Weights of a small transformer language model: 4 heads of 64 (1 for keys and values), RMSNorm before each block.
MLP neurons of a small language model. Each row is named by its layer, matrix (gate and up: input weights) and neuron, and shows model dimensions 128-255. Each number is 500 + 25 x the weight over its row's rms, rounded and kept within 0 to 999. Numbers have three digits each. A neuron's up and down rows have the sign that makes its largest values positive.
After each neuron's rows, "fires after" lists the tokens most often just before its 100 highest values on Wikipedia text that the model never trained on.

L14.gate209:508503505517509457496518508513475558534494475489506463503492485519462553530471497538480484495525467470499487485483516462490468453448546477484522512532502500498503527526538525466527529455488516521518465470513530475501500473509474529518504516507523469484519530486451481475548470464520448498473539507544437478508478537510520485505565502524462518540482536543501523485504469537496500535505
L14.up209:504527474536460509494491443489501516393525522454508517497453466522492505473523495501522508505481478468493482473487491466503453529529540494507483519525505473482483476466508534472503547499476501493485455480500461520491522458505502492521480519551469536526467486478520490491513484463500490479501509524514485461550482523491538479495489513522515492482487526462490501483468516509529495502459
fires after: "\n\n", "="

L16.gate698:486511489496487529457492510538490503506471471528519530546539561475518471524531509513483512493490526491486503477491507507483547490483518477477503476499524506537461509518478529494512535506481520524467521529521483540547524464516521457503495528494499527525496524523509530500530462512509485510503535474493473496504511525523529493489505515522484505548490469486522496500545527541504475522528
L16.up698:506497499493501474542541480490503482501553498494519473490467484498508481493518511536542489526491488511499528534506515470487520500489478495479522485466484554484466480482496476452488471485450483478504564488487486520519475490561409522462490489544518517446525520447489485551513536482523537490518488524520567513510486464521487472497491532505525532515473514479536521505490507503499482495478
fires after: "-", " and"

L18.gate408:494496524513504475478488534503489462445506559489459499476497505517484513478578494464467486475517493476499522490503503533507531488476508508497535510445475500486544503531523518493515543532507494482515499501516525529531505519447542465529529551464487521523505509525472491484512523484514478450460504523546524467458505472493499501495546488473500543521444550498487501501511490480540484479504
L18.up408:498505473543517528525515514485519452489479505512442524517475496493501488521501502491481497503536499505511481478478458514527521514506527479513484486486522474495509553486460534519508548496540511498483496496538499500507504507479519504463532471469495554515522484514517501481494562485553511491460527485533468510515543513522502527498490481474516453449502484472472538469463506503481505480483
fires after: ".", "=", " |", "-", "|"

L7.gate183:480484535517511511476473507490543576483508497461518467528480506499482509503524533492461488536472494493493519499496448489449539476548494507497532476501465487544532498482567508496526524497499497502524476548482492459489534477481469477508502439459491479504516495495467545501487502511503476503532508516524494497508520527519522512490518450468531530478528505487526497486510479518495493503520
L7.up183:487500471502465493469564489479470500534546505528495575495494478497503476544518485487489520471504508475478486488480504505517477513542470510472488509498484507495492506535564527457493489478495495517507534510493430462493503463481481488479492526487506549492502461486512488526470507474512517519501530504493458536476511521472460538554509502483532518485507484503505493460504457505463466454483
fires after: " the", " His", "n"

L14.gate82:510523510596522490471507501478486482480509503460499518522480519527533472506550534482491516417527514488485480500522519505520494476519507475521477502540482559516493528494457518508490513458503479505520464532511530461535486413488501519465476502497488478455516513478491540519499546498486525472513508473516505474484485516519500460553498498495513521498535512475501477505515507501478481461486
L14.up82:493466549540488486488514500479460474503523470448511531475525504468490513482496524464495529465502505494494494524532444471479462451511522468474499497507496515450507489454471522518481554484452485483473531487499459470565535511513499549516519523491515493483532536480477502515524503485509486502486542509474523493504489508541477473480495530546524500541513493466534497523495503439515476492497
fires after: "-"

L14.gate623:541502522499512510486513505531519483477497541514485472493497505487465492523556495484496564516527474494550507481527487531551509545475501494486498499483514504476463518494533475537515475522475502446517508541507476491456498495468515502535473504469511496488509494502514505470437488496511524476523522473533491488489497528509512514489491513505499529549494508537511490501510464560501510503478
L14.up623:495487510512482522499500444480481505473500527502556521487455473466530461495460492514488499492519533531441482498468480524480508556534543489488480506444497527483486524473463509464515501501521508547528493497506479502462495499453527511511525540469447463520543488534544489486512516505478556503526507503449510533486509492505515511493491496504508442520519501521513504490519455483513493464494
fires after: "-", " \"", " Pro", " (", "o", "\n"

L5.gate74:497481504491527478486498510496485493492473538492505511491506468520487484559548486507500464488490518479518488511476509517466447491520529482508492514463447480468520531520490519472556524501467470474482491488460485475530515517506451488459509508538512501500489516509494524519516497530456471493490455490484437535541472550525499499492505511557522518508507483494524473504470542463513473497504
L5.up74:472464543534510441486535497482467521472480475534486491480480480473468497518510506476508520526514460472467439534507512529493443490483512506510534501513506489526532556520495481513504522477473484483489470544503536527520472541550490435494485505526484503506483500486481487502482502505460537480498522467498508498454446502517491476477540504473483493502517539488521464482515486475490475488488
fires after: " the", " The", "N", " Har", " Oak", " Par"

L6.gate66:485509489452519514484485479545532500510498468527481541507514468483524505485491438550508543470485491469530535511529523536520513484508541478477475458509501488545512501516549512494509545491493498513469513553536483487482559473509515470471526483511474438541478508544516478495491496499510486482530490481493509544553518517506489496474497539524526506492525508547501478486528504500553474525501
L6.up66:550499497521495500512537482540497481542522534553534518496466513468532530447506474563513537496491511488508517536502504526469498505490491492502489510516476492520512475528502492516514473514490491518494505476515501535485480505464503498511508523521526464500462503507452512499480498476528516424469489512527485485526506513499519492520448545482504525514517539478494504482559484515510461555472
fires after: " a", " the", ".", " an"

L6.gate454:509517472515511483496506468521478548563531483508497490507471509497506499473515422452493524485490513528477526489506480480497513514483498465480528493511488499448446547519480474509454532498485494515499522487560485535517530467533493523424505505475503452494490482481499461490530508493500459522502456466471524536491510496505522511522491499481505478524458507530510476534535486523510474486501
L6.up454:468528486487526511502481474489480528532507468471486542515480480449472463484508468534515444497480507505479486452525533501511542477485496502492505491502502512449512517534491456504509482496474478500488516501527489524509538484511449514467464466498541426478495472447473433476531505487465502489475492504473528527500521505503497477514490514503503486482480513573500493552524510490460476508467
fires after: "|", " (", "-", " |", "–", ","

L14.gate268:483484479493487512492503484489523515484500517499497508506527486487518518490511509428470507538500480483463522526503517508524472505456536487511530468484484519487498497496494491478486512519486516507455512492489463473515510473475466489494498502496505500571489478489517535524479522454473536468545493500490451447503529501487529496487545507533469518510464515522483496443526510498506501504503
L14.up268:479479531528494484512503472488520474504534495481543496510472473479483499471522528435479503469468462510554518472495484545491524459516507532466456468495464508512457520494502483513506484502520472505528437502543490519480461515456511520506492467480448464496528492486483500499504512487533556499554523513510503468490493496497514489489477489506520490492483522515481477532526466516549537473504
fires after: "\n\n", "\n", " \"", "=", " ("

L14.gate243:506531519526557551474512518537485559453536491516486520493482541521509517524489499540549520494500517503506505522535494500519506534483562504505474502534478510459495531473490502501499491508480485525517515482474543513512502493502463463559485524518489485528512506508512492490511467508507499472546530518569492464506464529484547524562473509523490551483467482521492524480517469479501504520509
L14.up243:528536460521514513502510494473527466509488465473500524527468460514549485517529515514537490534471491494544523466511491528511511493488547485506497495546470474455493531409455526516487525526542506488495510506491515454503541501505471524450514467483478500458517469478501518457498502457558479488509540519515491507519493531525534509505513516479481501504552481478503529518469478539531500525468
fires after: "=", " ="

L6.gate263:500510468515514519543484479479471524522484535474471496480522513485470471459535499506458496496515427513476590479466534521488488477511519472562545519488481493505523508465505466530536531505485501454449511528514478508475504505486495487467496477503461476533512505501554509492497519525496505513509456540509504555481516520510506515518531536477496513513495513538546516467501526510482507506528
L6.up263:453498535528489486509482525531494464532558495499509508464563517481558462523535485474481524517490492499542488525485445521453480513502529468469527539514478471482490496500536487536470516482498494484509444529495549497506496517508539506485510502490497447527496507525525485509509490535498501472524476487498500489518481514505522468504494511513531473484521505488487479468506537561491475483577
fires after: " the"

L15.gate594:531492496533501491458500524523510495479547497498455494550449486516534508501502472530499488521519496491493525485513496508464511462510475500527466542514497458458475513480516494494485496508500462511502550454480513486510504505511561514496512502495472529476486513498484506480523459487551518479446475520555481475499489526500566476521485535509517516504478528470503503477530449466553464485486
L15.up594:525446508529512528446494501523522520498532512536509490523473549524551495498500481574552480525524511501506530437507464455476484519515501471472458531502499515494487500477506482519502527493531507491491527500479529460506555486500485518466478493523516517456476525470486546486481476498541479468500518557554481496451468538492534536516471502490498539487478458498521517495523425493549479495490
fires after: "=", "\n\n", " ="

L14.gate33:529507497511508526489522490500514478419534498534502525526489510516523500523533516563502491540513523490504539472550495498465485509492498449505477533512475503469503548500517517488510533486519500522507534522508482478512525543540495468500536473457471505489459520496504543479511470473538489466463498559566477482499435500482512478527492512466526526500478491500495508483535450510506459516466
L14.up33:560494471501512501503510525496517458436509481524495477537511497538507490495522497538481503533531496499497525462555489508489491496494490459486468517543512526477503539510514510483501511518508467498515531507500504471515504540498501513500520493484467517484490501471465527438524500488549485470498474538574505470490465502497544476505500499466486552510489517481490509488550448496572490496474
fires after: "\n\n"

L13.gate133:511518465488512495493481500499545476448543454506428455488502506520542509462514484527469519520523503462525491480526491484469470478519479454498456504563485497494491514492470487503517543505492501486484554504516484512515517516509535509478548500461471479513468509514487520492513472499514506491491487503541485498494488494467479484492522494509503509495465501506497510498560468511490484521510
L13.up133:535511485508493533467503451511523501488523457564457455465523507515523517494514499543475499517525490468501506477512473462490467497496502463496449499540485518506484522491482458480524527490533478482508555482510480504511515513499506506519532557439431518504478494473491517472494515496543500485491487538560486455475480523494503486483498507488527538490485484492502509510558470495542489523510
fires after: "\n\n"

L14.gate557:519516470496525493489463535476566517475534479516482484539542493519527515504484520480512476519534456492516443483517481556508505475488476482502561497458554543516509492531517509504499524512484497487512487467509500523492526508495480559524504505452450504506473533513483547482470463497528532475477515525530503487463524528519509497505499505473502512499477516525494504431484514546553511531530
L14.up557:493521464486517536495507492518504520455545509535494505482508449508490535466502504534555499490479496506525537473540502519491518490460515491523509471524500500493492512491508497509505476478511460484527516503505492483504472542526513494522517473508462476528506493472426488508505504479531526508510461512542488475491494496507503461513519517514519540509484501538483499499557497529466503488458
fires after: "\n\n"

L13.gate18:499552518533518488512472497511499491548522490499527523541468568497514468534469511512484542515478517491466488478535475469442496486541501490513477486513473491435476472542485519498480505512530530521538466524464563504539490504505466522503482533492502518535517484524527486500491483484517473504498508507514458521448501490461504577503514495525526502503479518545502506510533434518460511521528
L13.up18:497544478494476537510501431515457486520495482480473487497495477507547501505526524527509482503468515500500509513500514485429494511527552466526469490466469497489447520517499538495512483525490565498516522486481525471520492506445543468487508517534555471525484509504514506481462461504527472423490442539516520488502485523492523502529455539469467540482484502498484516505516479495492448524475
fires after: "\n\n", "="

L6.gate490:445505496516532498445467485469549469507529487507481496478525530511498505511525498493511502483532487484459550513468519501493503505501506499540563474487486507491496504463560500496503522515499509488465519533482473466524572508560473492432498446484504499453496490500509508548458502494534475498480448511516491524541507509479479539498504491495507474487534490506505518463513505504535475504525
L6.up490:434520466498478511468451492481529521527497528514557526452493520517481477486553528501520536464509501471466484525478498472499482461455496487503556516519550515497535505519559477498480541492512484507516514529512492495508534537523470521468508461539575517483518526482467497561438530497484511451502531525479491514473491516510531483497438456483518520484486508485501482484481536549531503493506
fires after: " the", " The", "The"

L14.gate418:477505490484487495448467520519500519496510476486470506479520500498522503487481543519504512503500489529482510475488498510487481500519524439491516489541506476476519530489518429467510518498487546493529550453458545476513499510561505524513478469473531468500465510474518506506526504487512524511494452511529495502478502505479505481550453474510516538492467510548482540485484495521539525576446
L14.up418:497538499548506503480536506482524468515561503536444487475489538525529477528506525496442501499504512554500481455470481481511456492472513452510524504548513522500509504499484465520491543532524524510488490535521487517489539551492535489476514500497482513494481478492519527493546487491488473430521524503562475505476484521494503539513511543521522503506466510463507521494522455529562500536509
fires after: "\n\n", " =", "="

L8.gate53:540465480481490493489491473496570524443525478523483517434512518504516505476494498528504492512506521477526469518530515467461496475495481476492494507526534520511489514510511505479516551521510497475504553470484478491479505522507516480497518490477431482479485495505461525499506491490547497497468518523496521464515480472480530497519512471494490508499477479561501496507536482541506471543498
L8.up53:506509494500502477516465492502530504441476451520479528452500520511483508473503508522500501510506525475530484554540528479453527486509503460482464521500532514499518497486517461497526554508531508509513524462510504462536482521503532484483488474519455506454464505495488509457513503502541522465463513474528512497526458516484497517499504474482520519516481457564506545483511488512479469548503
fires after: "\n\n"

L7.gate553:504544517503477526494526512515533547463514490463483507511511520472545507501478473470458511530495532472516502508480516485479509504514519515489476524523515497496497475514543477474503490488541468474486516514535468538516534472488513494522527544502482456528475496536481550504492496495515483462515497518479480554471500506503512498484519481493546506488525511518540542488536554497512456514473
L7.up553:531473499511490493524491468465482479500490507478512488567480453479510457494532490479534462520467502501516499559498508484482476509475487470524492512501564537488477512526510498519470511456486482475490510489515489524490474521519556510478518513494504522530504485512488487529499504492502524477526513487505464492491529470509522467520494467560441497472514535482475487481567504477496519509500
fires after: " (", " \"", "\n\n", "-", "\n"